From a checkpoint of a small transformer trained on Wikipedia: 10 layers, 51.1M parameters.
MLP neurons of a small language model. Each row is named by its layer, matrix (gate and up: input weights) and neuron, and shows model dimensions 202-297. Each number is 128 + 32 x the weight over its row's rms, rounded and kept within 0 to 255. Numbers have three digits each. A neuron's up and down rows have the sign that makes its largest values positive.
A block is one neuron, or neurons of one layer that tend to fire together. After each block is what it responds to, as a language model described it from the Wikipedia text at the highest values.

L6.gate251:131195161149110092116151106150150140121158115146152132129160108012098136118159151073128090103114173141159135053152079106133168177188125145115146199161160134136096111113181134147113144124124129170135119107181129159199110120088115109154147101144116144172117180112109143133134183089204122099
L6.up251:149176198092154121099157138162108214098181171090102115143098132100167147186097154182105108087154103090189111073109117110151135158125106170156150141185172156149148074100165146164114092159143065109167138138116185104151117138108151101095202099107163107111158081112132096120114141133101177136
L6.gate348:106108147095101091090096089169122169090199105131140129100134096125095141142152152142206113133170203160115134115147076125056122135138112102174193103167157090122164079077091103185212083097076147142082118114113123178122185109089097081094147142096110097144116203098072084110135125100109065124
L6.up348:165153138131111116093113132113127194083170099104135109119117105120125132122149189122146060119125184173130147122075093157119090099140092135154099105145120168049162096086217128163091139125114098110115075095093093192138113126111069065156175113150118184111107172063075155105121123066163097111
L6.gate379:206183075102156047111145133101100134108119127174128136148097120158128083135199110134113126125151116144133082069112117112107146151157168160169180167154151113115179127130167109131103125072102139168130118132117158112141103098144122093082136120095141119160162096087110167141090151060062110109
L6.up379:120114187112123089123176161077140131129080122120092131149089202099040138130051129059138071147160156146129124136118122119115139096104131116173085115150116147108082142177099128158074144132102076131128140128082139102115028187145113103144124139054096175111116038071139141157134174082104163201
L6.gate494:143127134121071126130171051146124086124196119165185150130089105112141120081146131123166107127092153171080094134103151078112160143145113081101123141176159135195054110109162113148145126155057106147101119155132150120148100122119084067114083153156103131203176156130179141158134123089141147105
L6.up494:117143104118125092044137116175119096148142137141111118077110067119150171130091080108121099157148107125110143181112087146142144114146120132183063134123106102137121170121162102157125121178132103108144160211071136116126133103086084097170113059118152143153111136115164172094124191139157143079
L6.gate497:089163178145105059139150117146176146121096212130134134139123087087056154131198162146165098054107194108109120080123197048161127084108124072108120128098133129140127122128139142114152127157157153137167171111134184104119137102138170085118154110059147157174119115153151155173128115105146105172
L6.up497:145134119100168111142125073159112131149158188114129053131113076115079127133159119145119103095162167116129087150137163101142142097124094097108124102143099168159161194144136152167122128132156143099198108106127116144127190163116147118086122112083092089128152105194160139142122092101102160179
L6.gate632:101189189135116169089124106110155111163157106130030117151130160110103125124142131120152097127139174161210103119131053117091102151133178067083121161079155125125107087139149121121142150146125169112108077081142099109120103130086134104109069063151178121141128118100182103112098130107108068114
L6.up632:068135137180116160082095135124170056133175160124124076110148137102158174193097146124160144151157084150135139141193139141158165137085161123121128109100145147135145117166187102074119079146103103097082060096164072153096134157105083126121108093097181162129167096169191103095117144102134159138
L6.gate680:140155151152099140102124081094151183118155101144084134142103113147104117123127187130094115071121172139144171091100193123163143119166088080163125137147154153111121111115166141155146123127106089105050121067068105140138164115133104120157137129159132090106162123138139135193113110090102095157
L6.up680:179185129109125117172124104104158171135184193155110189168090119095144079176126169160155129107114151062082173130054099106099140140147215117155115183153133131082151090219134145122080117125165150072187109183152099140138120140118156093213140159138116113160177124138162168096146088121093172167
L6.gate700:149105097109156099137116127149084111113151167161132140162107166151127103174054087125141108106107134135097104112103133143146148126135091170092081159152145153170100108119152103101180101133110148210137177084083078142172095123075139087183130148100124141182180095078196124129093203131108095126
L6.up700:084082072146112129109148212128187124114130199169162159104138149133129062137119110158076163073124157130154067199140117086107097114063083076146123098165131165154102166146110170118113168078125150088143188154183181108155139157095160083127129152105133160136118106191117052096117115103113162137
L6.gate868:087137169138101126113100154080116125113173162102087095210157191105105119104174114078139079112155131193127119095121145156124124150182102141112138153105155145137121114144165121132123148188167134108148165142134147195124132143122148119142190136158150080187116136140138122181142151114113129131
L6.up868:108094173128154123137130120109122158131104094182143142063099133185137177068079184115118111093127101193113093155151124124153190131162137159142123175107155132101101165088132100138111104116168003104130160120082189140129124171144081167097185054181175134153147117111130103171140114061105140102
L6.gate888:180110201123115151139150107150082101098171137105118128141076145137125171169182166128131134192172140134180144116207148120085076080162099125131103115105161127069117144078178144150123132123166033137118130133105143137144150189160131169124153079124136158114138162158158171099153148107152128098
L6.up888:126171177102126155155096110116124139122191115133129175147081128158125132132215157129144121168146152122170169113188191148088061108127148122180127120138136103089101101082195122189141135095150064140087093119186137095140120188168109145092151063093110153145163217152156195148175146107152126094
L6.gate1022:071115134127062121147049143175101160135128119100152148128128105126146208131103139123131109084101135114125149127149133117152089081168084146095080109096170125144085104123124152115182137210094131174121162125096135132116109163119202131132158124109157133114136177142111081076077116152154162095
L6.up1022:155108141135188178172092061165104122125158147103101124125176176150184114153109183119182115076154126228164182140095113103132094104138088086172115096093153229148108156110144201084133123081108144095101123127109136101125115083115122154178151161147127104089137122138112168169097123173127089153
L6.gate1031:181122148188100141108161117155135131162153140118104128153152098110072130125161139076103113166184102132158145144101104090165106157176093163153166183156180131161102065161084110106148119240180152122177140114128110153140106104113155110164129155089156117166120132153164189134151142116121056116
L6.up1031:130105123116094147114109125166147081093139198094107145100154068160132122141173164151115116107090145131117138128113124125172140142120078119142125125148135151148233110188062145098122125125078132072147186152203058098105067090129148142138104146118161112186068100145104120098155097098147095084
L6.gate1095:065085112065120121095175184167165156107076127134128098135100143120165075066118195146111106103185180175118188128147140068142138170202125115167152142127159190100130110081080133144134153084134136158104090181129164111121111131129122144153128163155101095121146135111127074082119144136092180104
L6.up1095:123166149141125153099103159101142104144091141138166122098114075066127158106162113114168099071121127165169086165134149119137168121119120114151092118177126147151050148112172175144154136160088122084138106110212198108091098125147120123149115121121158093148104120149131083116116141099152157145
L6.gate1096:178133156114054130107058148152155111059171123120068175123140098085167075127144168114143113109114129088154092106153089068112092130106162144054088155125125105104112129104119106120101118129108123130114202174121147127134128110069141107128124082135117092178167100106144187166126181132063137126
L6.up1096:110156142132151070059172137087123120155141158114122091138147115156106106150142074100043126070069100174112196151128172109099134185177071125138215118163170090172162136200067146166124160105137089154113125086150083120134139122113116134208152167150120153173147136099078090155115089157116141112
L6.gate1198:118121135106099143130117127075079112095136065133113119131117117111152151132090151175076174099215146103117164094095121087125099105148135130121123192137148121137166084098134103079149133133132160123114160086136138194109135126100151114139078081122119137118183151088100112120142064106141106149
L6.up1198:091175114210115113080155112117075121105147130101146094094103106056185136104126070078094098135114151140148105139099101099094147078191072110148077214146128121123104160127075142079168111128136186081112101123123130167121153137142050125070116090104154108145148176152154149086126127135145143114
L6.gate1216:151155133090100134150104092081114145170163173167150143162138131135134171094155077101205150165148095120097147107126128137073137108124107143156159083105174116151125113133160105129169115193126123151137134173145144174111109150158125146140128110142182123167153147125130126134108115067142106097
L6.up1216:098162184141113120118054086083149160149113163152105149159072092152110126136163088119134064110176067121077110200154079076161147109207109116148118196087149085112106161084161074117097112151123148129174154175102143171078140152106124104107148182147136086155175060154077118136169136120102125098
Connectors inside long names

L4.gate225:191162144149094063080080085176100143113089152166099140143080167104135153159099118100191109085154133129181122169105067098124090127114142148090074125099132169131093103077189158095174128122176149183149122199147175119157085169160171107134106079126134152167140131126146149132133188129127090083
L4.up225:164196137108158102109101132124135095099096084081131097134140129143159119160069103108181114089142062114159137124158128128098088081111126188134089119106079139206132143096161111080136102074206111155195099184130106125084132180187107141114129121121101127124146130116145144137149113132133086169
L4.gate594:137170177151107139156122081166104119121170106168111112134088170117152127142111127175154127118155149195099101150148079148167119105135163164091166112099116176132135140068155126092153129122156154139141075120093163127109079161141145110119092130144136104135198143109125158167122170107127085127
L4.up594:189130072137159109133159112120106088136087154138134171079097137135127088112078123120075134138123150080140151181122073117132138151071150128052120121115138093100135105092158128109111170109177093042155099130099166112111106176125092084161130103135088107142094153220148185098151174158162163140
L4.gate1041:139149102111091134147110092131144096100122084150108122095139119087107153154108109141097122088148087107147113167142082104089075172093180165099094119110137088112105164122123127121144122087127140167175197160124170171119159181149142117157148068132104138122113113164153089176171188114145143116
L4.up1041:116197137130117099160083145135080114169158141120116186093112149172149105169100108133168057147175126188146106139143091093144112103066102119096109132167119159136130126150105078094151123105129130106073100117063134093142137114126114127104128118165172144163173075152170136105122134135134102138
L4.gate1289:104196203134116123146130049198110193128116126111141093139156115127099141168149133137102132108154165122106131105085110132125114134156130119101161118114147118151123121190123052132110112085138134125082125127105089118140109151093168115154043144134151143145134168126099172127160185184131176183
L4.up1289:145146132124142190131213120059124182134157079156111101149106164133161146166143182100117099133171139077097142160083078162160175141074147081146120145115147143078137130149095128124140111106122111143109148170149141179128074144138166112174144158113158091138127141141179141115149104148117120108
Verb completion before object

L6.gate40:123120120213154138133175111074180093121136117124153157138112124124139116086116124083122104112138104150133102118138082151118132093120202104125143136183089143104153095100130088115134128131133111111139049149153076132121181093106151124084134134138183106136169106131150107119181155077056114183
L6.up40:121110147130144093171125153139104196121079208134175201149147120146132164094173071100065132160136150143111188163148163109089142133126111166089082107123150140073122184125096109094089122170165115109149108147118051123080182175121121149129124074092189163122120134108118149058150178149142133098
L6.gate73:123165132119167140143149165075140095125087140115118183149106134084109111159110156184135105109203102156143126104058141174124151113105142125159073096116113122093146167162134152077119165129134146044105101121164171110145126112158204138129123089153209163099159181099148145080118129091111141129
L6.up73:148099140123176145144124177139129135121108131148138150149202151102115097145121142123066130156132060119094111131134142122127135158219080116130089152081139080116122120178068124130152141131137103126131091107164125113126114123073191165181123130120137111109122128163214135134173143135105104179
L6.gate139:125169146093124087152092126148127163092173093175154160110092092159089114048169122122155077068123120133094106068127153053174119081118131088138178130088144069132172122112170071219106113119092174121129079123085106144096098140107132105132159115108145091085171155142097144178114143073139150102
L6.up139:098158112182143076177111096110079077181099165145117185148126058114132100133179149103152075121170110101121070103112121108139110139148103126105167080136119130141129146137115142148085073216136115133130034152148077120136075141141120120106121112123139176075078111185096098103146116162112133138
L6.gate214:123121160122099143142145155108120128172128109122183199135127158127118129132134146121158122111150142228097120142089117095142083135100084106100135131094132138089178119070118162112144161193158150110090100144138098191081147147151153116143172035094217121131146131110130123138136120093077135126
L6.up214:140133124102101055084116065145142110089125140172090155080106126105130157104071092116057167152118131119092175069168199105151122182126088101079139184156176084177157095117099115127155147099112118166169183089181147158165149153130056137226175113126119132171139132114170132120125155177152090071
L6.gate413:178193157177190138166112099117120146147184094146109088185111195113103106112147213163140132078131125181143111099164105123134177070065141148114123118093108161143108134163199166096119112145110134150098081105109129157115155100189150159121139077156127135145153140075185094142134133137031066120
L6.up413:114131155151148127078136134155089104096070103107140089146078152106139135129148000134105091117125132131087128135138192131157132140163157138097105136145131142142150099119196141114174133096127108117130138137119113150123138108127055129132072110132095136129135130134111111124119119146114181156
L6.gate536:109124159150093124158127123131143144102147135117112180130157094163125156071154130086146101107126133139145145131098075082132130165100117106159151081102135125104171106112219102152121125102130140157178086171100151173138157118197120150150124111124141096143135083100131127152164123096130120121
L6.up536:130112104142111113109164117135125117153123201093129167088145127131148176132117149197149064094194120146093154172087136069149103164129104117079192170127107090125106146087150215080181147168085151082121182143142111110090102122090159120116092212145162177121160140112078145126112127099153091135
L6.gate593:161111119099139132119140156147119146079114117114154163144086102128146174141159127151162134139150105166128115102108093094155102081057118158166182138122118150088178104065148090116139138103154183108103111188115114110089150123114096121139068125129176157130151168071154095121130105137103071082
L6.up593:144140106181135070141111112171128176104175135142077138176126132126104089161116133137103146091172106155159080085188119149161087094127127163127117098136135146130101123160126137110135170134129083135159144183127115133143125185156129122100108109129181100087107102168165127133115123105078176115
L6.gate605:119181199129120138107124136133129091144111127170107166157115084112097116083120120127162109115167133186117093080117058081113106136083149102144121124106161120140106092131170106157185150100129115157105108166098120147140160134172122104169111092104128112171142102151143158130173156152137128177
L6.up605:129171163138175157173091164155161152134101086175132132106138094108125117134123148050125134102135086146110113067133116084130165141110098083138123116136151156123167077162144098133141108158156135147102061106133125174145132107237100167151148102116213056142094140101127138098112109119094100113
L6.gate729:132126154101157137108136131060123121181116134194114146123138138157158186104127098155169129111230155144111082152142066134129159111132114110128113121104137121129109116196107059150234143149135099169181145132179163152145139163114131103128117094104111091091113147124080136148146161172049081095
L6.up729:085102105126147131141076081114072130158159185132137086142064119086117147095142124158139143169143075117055105169140092139151151140180145154141120153117131082157117111089079161099143132163164139096165098139212193125147116151128130115131124074122129094131114122076155124182162153131114096149
L6.gate784:149120150162087155174091085108208113115123093134102082117109131071116149110104054154178175119114126149165114089136108129145146114122089130131064107075096127116118108164155125086103130107139087131132126142197123134103107124185155148085151125075131086109106115147151150140110132106084070137
L6.up784:165111153108129119164086147122141155076153102135034122111157166103103132132109146162144133082146125072085115079125140150135087132072104165138120135113131093114153110144177130102078133105078110118120129155106128211123180130168200099141148118085128115159147142107112126135104091016091148119
L6.gate895:122159159090134083071168158168130121097181092119051124146108173131120074098118154145131143099100115116140103108147079089099128152146082129158104099118144133142079067121162077105171131082179063188127123154057089189131125087160142143141148052089108151166147099108144129121158118122127101126
L6.up895:133158158101071053128149090157097109120116135167139151148085129143096135142156109095139103145164126096073175135158113133110101118077140163099116104115108151104131107139098142127157122185151115131125082115100133115135059178134151133129109145154139139086139104147084085142139079103123154141
L6.gate915:143111127176062155116164149143100128189153066112131150135129169105110143114130128048125135191154122158092153122111123106177125131110160130121144107139115068113142137098107089142114188071125146062135071127104174153124116141097099131153159135181175118080162123103140099138123181105153168141
L6.up915:108146110105144124116118143124158119073107143079156119092147127071126189127138136174108129130174160156187101120159149090125126127142121112158111071182153118114142132107118134076122116141109125043076098141087129121126106144084116108038080165154136124149064205182101130151107076099095164139
L6.gate936:215090133163166148115143099178150098081169087136119096198099125135173099140162078103167088069158083086141142032149110133216043076129055133097097167113165189161099135138081050151154137133170075123164100136100095114056131077127091105091117156182188097185085127130089071127075143120090166075
L6.up936:144117164154128128135149140163085139184087158100119106112160130119113118135170105099108143123180043053141116135130100129204062119121153136093132141086094137130116116109119065121189132126151103083136159108078145161114138080115043118102070113138175149164120078106178046124158178092165172119
L6.gate1025:123165101135121122086137194115187131130174114120085106102144136147128170065169170121193134159094122111149089139145106125119112093113142146162156091126118138122163147074133160117147158088111119142129114137142129099140118103127119181117154139149181131158116118107142147159124114084132120156
L6.up1025:153189145158139168104145146079157077107121072106156132121161113112201060083144101106121108171108137042113126110127173120216133164105184095102163119150123059107181142119136123090164127162125154011126171145107119108147141140181142136108120143105108185110153090130103150168080084148160138158
L6.gate1122:139107128108092123086129044117091071118117125080088216170151130108118112086131163079146102136137137134144123095126124055110129124119108091125223116120145133156086174136068116070142134135109111124132147107088147123160135182121105102113098151162159157119117144107136104140138116085170124110
L6.up1122:109127167118154105101003130116203117122076124107075145084198135100113076170142118210097158152174182164126162151143096125092076148130150135076106056112104151100098149124073123083131160113129098141153096111137119161159125167141152181141177108074164118072107080139177178151162129115147070144
L6.gate1264:131150150141158110172096112121129177119192149180078142116118175131105142171126106145148106111178133179176121149153127085191085099125101091121133146071161089132122100053180079128183124146115137096120110116106139181125090128130147135141105082103134139144120150137158128152140141156102146080
L6.up1264:144136149168140127124136153173113181093132149135154114092185143138112100157167068132087130131126138158129119166088110122097159109093093134159083122087121146190139178072218148101131148140156137158122149190107147077110119156155137189130164098122120143117128145098161151114139088147117109137
Verb after subject

L6.gate117:119149130165124102167158045153092097163089088130067140147113092078142141095140085133197088134123107146067132156125127127135136190103130167094066152073137088127131104147186131137167168114132162179124102084082095091102135122072093083133194158160128189166144118119101133147093106095082125118
L6.up117:086077110152149134117098157120097165189167097167157134126155133121144187071214082214098114106120109166102084104118090150117108139147070174145112107172157123109154149079179148103135117148093100121122170175110179113120147146106147170103114166200118108166124137113150154093138120043133165160
L6.gate163:164122128096147134111145159154130144199095169153148104154131108133095166096117150119141101088146103231174125073072156131126141108075164119107126082091147046136142124180097124147169130137117150134109040100107110161120081115135151164132124117129127128135076161127155110159134136071105091133
L6.up163:130099111154230169150103086116151096145170135130137127119137165165186136118121167229138157111155089106142113167084109139139109154134143121143116106100132102160115091078126107134141150031117192130174120144113099097160124109157150124105183119100119171190113073077157168130182146164119108090
L6.gate310:108168145183082153151107124090148147173156135124103161098182112136117092105115127132120092064100132183164128161123109079136129160154086115076143188122099179134186120131167183122161119131098116122081093161124104127092100123062160141111172128058168088107100133141125150161132135160064171129
L6.up310:129165129106151127128148146094168097141162120171088114124179144142128116131131087189131169117155107154131132116137112154102177116128120124152126122137118054093115160086140081166081121151133060129079104117094132181125126144131205160084148113101168102144209142111077160104119110066140120177
L6.gate513:111114141158107139166134156134101152157162119098086137181152092176069080138190161108140160170094166139105132152106127163138148155166116047144095176095099115151114153101125120170124168111183162104086105153180107083140135119055064132164167217130169136155082180096122094122122117114176142162
L6.up513:097120123069099188127128119105122151172164125129134126138093138113119099120148114163145121082150177113141077120137083157088131096109107081127141062121087104150142097093181100084163059111151154194068112089111116116084066092110126136058097125146085113104135147080120097130171154054096156136
L6.gate531:151177138088111055118103117133131161152140159140070165132109181181184084124127166127123109136160110145105111107134139081128106152143114125114184160096117094106109111110150125095133200163160100118101162142110089172097130160190126103131128105114196155138099134082150128148131141083138131129
L6.up531:196120112097073118127152158146163107097144081096128128118167117091152060155101131101147114196163086131084103206143098105113115199131143156161105127149050132138122168053138134131162150140136111146113147159106113145094177151175083170096136115098116090144106127095109108125107127138158143171
L6.gate545:151137100132170145136121165171155143122141121109087134190149089131132159149177107151119161105157159116140169137162106120141149136097126125119157151093130140126117155117151109108136147049064074092053127177112080136123120125115128111177154138128105106096126167136136135151111126132148115082
L6.up545:179140069127064192115183172121109124197103134116092137109150166092156112146110125090167194112054157189124165166181129132146138083142140082097141148116107099162137124131132134143119148124164078136145137127135152056137157098083099100079079136203179195152135167108116105153118076145110060156
L6.gate603:184137100144169163152171175166166147110113115112074135099117126148120159151169176098156036057113149127136092207172190123164133154147121139162165137094150106081119130158165098103156121120126153139117149125054180176083089119131122108146104127170170177059106111148124175147135133167096110132
L6.up603:128149100165172153130122144195136150110069102102127089147138124100164143136160147131130157099177122199149135101104150093117107161149152159187116084148097116141109104091154103159085104119108149112057123101139140122072139114107189174172128111147151130141081055134104136059164146142127123185
L6.gate721:088144166136138122116182151182151163194108118122097104111157158116100163119138161127093119122214154082102132109123132096086169175126144089136116152133139102056153113220120115141183136112137106099117155122155092137146136159137094138182149110089225153137138182157181162105122149141120100138
L6.up721:103140122101128100162086158145114090111102168118150096162172142080121116150143135091109187072107139117176079173148095119103061089094148130141137109133126133203115173113152098060126136110044070135111090185159143099137133129082162156104126108125200172156155057136102129131112135143099072156
L6.gate780:125153127098170162135173178144137120178104123124093107197137191160146156173132099113138091154140091098131156119104114125128116090171138149071172101152144111091086074146125158093148102109121131103127120073067153125155069123079176112143091137198178249107167145141114121104138134183151050109
L6.up780:107145119124118142148124127165063147164117137101137187108096107142179196116104088093151070160091098115099164100143170096101169165155152169104114154173127112075152099112082123093130116124108088086123109158149139134172048129174066151095188092063133122101124090139173121151141129143169136124
L6.gate869:163110061149164163148182156145123153154102091127097164212171163156112139163110129146096119157108152156155118147139191101128145116117074058082189134134102119121120098135143131084111156118144149134142072138098074133131129064071132119125107087169109135133058181120162069145133110128085124154
L6.up869:090103117117101153143185147113121099182092096112128107139184169085088076152144096142103168111158136123092097155131125071170086117103116113081141094150076143122149105058113103142116126111130163102122102171069129109140140135133082173100117105105090146160081125075135124099139125170089121107
L6.gate988:112098166191121060119158122118120162227105089111074154143087125127068118163155128167126118126142130109178102132112095144102122123114160148131118115165129107094161122186105187140168144188162142134151092131179180137113077142168199129157067112158204071138150128168132118172103120118104106134
L6.up988:145202151133161097132208106173070139157137141156159136125104193066151050136177145097156120153136081136099098125130121190129100160183120136085139203109143116082090089154123102147150158151123138141123144109157124193124114119157121115166177112109114143083163124077159120179168172103125143106
L6.gate1093:173143130125110124112138131083113159120137089158137141188107136124122089089173099091142050216162111125123084152169179054111151093112096158171149153097140087133077102114119101127142134155207145072109146133157117112094171104123116090112133094115162174074132159123188164077136120077135139107
L6.up1093:103124125115105157179113138038148098105150094123137106164152062120140076071133137092164107183165109149173114125160114092146150140102191142174112164133068168146122132126096065215156102093172135123121095112178087097071149126079107161132147110108110106170120140096128142151132108089138094143
L6.gate1139:132178134112136087144112157138144161113133116109050083137127118160066161094170125101149130082080150088156164104110060088122154151133125070081098186135125155120122152131087146160149130129149146153095128164162149135164145116118214131138143155107168125112078143162113128143090116154092085101
L6.up1139:119106117132146134144106139126165153102115213125132068146172147095174139054152164123135156098149134105136172103138166086085170160091160143088200180146116112152105137148117122088113073089188078098129101114162139157130134120110132121160106101092083118108166168143138155092200126190052090103
L6.gate1155:186178126140123137101127149215095151205150074133155125118109200097107119116133116098175119130118108079144124113113139148123100179104081155097159175124110122126124164120126108109159160083088114161146125106159097128112119090136156132160157116133228091131135169160156128100138166101118115096
L6.up1155:102078131099114118195108079155079148165141194143154133085181147153071121165149116126162128120201164162179116150114108129144153167110152083142112159135102156073154125132116108066158144100128153101127138111133145091102020150138104131059140142116157079141127118082093143106129100086083133136
L6.gate1214:208111199122137107114115125153077166130172163172093114175124152122131129117127130126048183138171137107162068093147082183147108136108111100077172155104146134124099107197131120112111147140124086116168164160121125127136099084145207095178123172174181127118132120140161112071084171060059104059
L6.up1214:132154070128127170142156161125165109157098055129130149178194140185120180104188108103185121112137153160138183159098097137158125203064208127100161114135124132085183125143112102169148091121126125146082101115074117151137080077095108130075108165155198158136178151121089066111133107142175061070
L6.gate1311:101097141111177141111123176135166124165084109180141106137123158142151128143144082104130116101174117133056175166133095110128121114138111135115134151096120092122148130150148094161188121088168084114113115167135105124115138090128162153105124094116112093133138097104103175096132172146112140104
L6.up1311:099146116116150108115125168118121091160111155054153133144124139152070071126183131092079139119114128133166125166141104140147166142084167189075165138156116173117103086117115127109110137098146111153129102155112110096121106130162125108138134158157117122170126130158152114160128151080147147100
Subject pronouns before verbs

L2.gate478:098109138129141177104135176095135173120150116109061118138161136142144114130121134154101118102093150084155170100122090121198165137148116130113155140156094108147195112159120151122093126132101083039109118156041119181156060107127158133105184163117136123193059129109090120127117168132136152136
L2.up478:121138147116133147120208173100158123066162148152144123145143157089179075141222151089124098148146132092117177125199184132117186084147053119112112138197181134077167098117201098141146154076138120131094142112111133112166109127144105143100154151131140160139116104089137119085132153068168114068
Sentence-initial subject pronouns

L2.gate157:137163138174080090053129090116101132161117093132099085142156158122105134141069159150183104083169133116115132133122098085145156114079154143138167059131080141119110167087151109161123120134059034118091080068132133121164170198153071167113105117110149064144195136123138119102181119155102063127
L2.up157:219117104079198141156130081175210069094098132091119128066142112145100140104122070134145157152128098084151060120071116127132197140125131162119159145118122159176135094148112143150154135118093069133129108087117229098119138097127172181142166170130156098176070157146134103112120117147105154147
Verb-ending suffix pieces

L4.gate294:089175103125123118126124112144200104122124120121169155119130146126128142106198102120109076070128134144154080191050169100161125139061142140115128147123154143135171156131173117092130131138075198140099117164065125096138107094118117122093133099117092118132175156137168192145111162136111097142
L4.up294:120192146143098158094085138137162124101154165124137130169076148210155112072163078117179128118144103162143150122116071091140159087135109141098122098169166185155086078083133183127095098177155086153104136130129088088142148149178103077110120076116130124134119099152128149134124133068159150123
L4.gate499:134133126118103079155116147146211143078150111157154063163180176121145092156147138149080126105164167124143128144183095115116150145037068087114082139113155123131166134099128105160161149139147159121153144080134096085108095130093126114132090172156141113158102097158113152072120171144147113154
L4.up499:052128137147133142181095100128125123095151125086105151125081141160110112096126152142143118136089144148150072148125130070165086071092143128142135103181143174124085132085119165114098133158097132154063139114155101099127132094167104073066129141125112130120132129137151153182109125184079121175
L4.gate802:109163115107139150156122078131148144127116073089104164197133148132187148125118166103092179113086117066156170069078147150135104150105174126128162067146155095115163163106135124197107166093147121094111083133143082083143091101144109065138185134096129056135110056132157139099131174108143138157
L4.up802:143069113142121144140099155075145142156147120121170133162089132141140131085168044080110151154099142160117097144071135086074115069091162111076110087120132113137074126121196136145155124136108210071108147135087110172129177076170123160093092126128139083129109151115187149134097078121136138182
L4.gate993:151147123159085181080150117101127133061108156147162143181107144152123142115165088079169085128090111147129124115158088124183056084174096147114120144147097156183131146097097157155137122128107110139093149135173084173141136102156120125133149132148153171143129112117193145090137158121131129102
L4.up993:124127102128174145139096083134159114121138083107171098098067198126099176151195146184153093081109132137087125128053053109092084112119104154189076108099128134108146152108095189133160125103084143114096107077150109056128128126127148125220134102121138059099153112138135115132147145096136094167
Inner name connectors

L4.gate175:086083074090119176106141106136047133149162114127136132115172129097153121183127194180108121155157125093115121044143145132164162166190136194116076113163148137128138174101140113095089148128155173157156145099170145153124088117161143093125123121123121093126162150125150175206126144100114085112
L4.up175:127149169137135183146129090081103160071157141138175143146108148152156133123096087117129106082080152160095136107088123147114113105169176128116158130159094228136089116114162148132137136114125136093143128104161215219158186189149125119120103115138110096051182112092115062142151163138097113117
L4.gate480:116178175150124208124122114101074110124091135119069134185101133072085167138114129107153141113130152095109098121186162173153147127141125071112144130158226074186151150131150163108178164176103120120149107113185148120110109157172112128086127192143174119160148168138197135131137156157167109080
L4.up480:139141144140132127116144092055133059115115089132143136162131141105086110118163177070133119130126125142092171148123127124191109163143136098190126152176133130140139155167141032141142126120167104096157151139128148148112155137103121115099112149139146147091130109179072100122162117193155105169
L4.gate588:155148068129134112107109144112101139093173106076130108145086102124159102137137117104148109115115161112116131100199122045146197098169139147115152178106131167117095176118107151112139120116121072145094145087141114135104136116078163146133101146156135129130164147091147149146074104135159119111
L4.up588:142146140113146118165184072097166089119144165110112117152159105123133118091117155130185156125040152159052187116145134094164114123106146128147195179127136085144126194105116127161104146124170140133106122154130110136149179172126146159137117151177135107132173132156049158139121092099121107162
L4.gate1322:124206166148152112160129132119122133098180138140089084156110218150149172129133101116166038124132121103089124147112129090171124086136131073117213112160131058108169110092230129111110142152123170136114134091098128066193094132145199082099143127132156090131162136161138178103149145153123114123
L4.up1322:104158096110136102083179172178153101152152117139133150079067131090069123147116103106097126112073118105145090065151141137089103105165116067104079077143112111090143063107145124112117113108103087086153173093067178094138147095118156142079137156129115148103078062116096154106112138115152192160
Subject pronouns and ordinals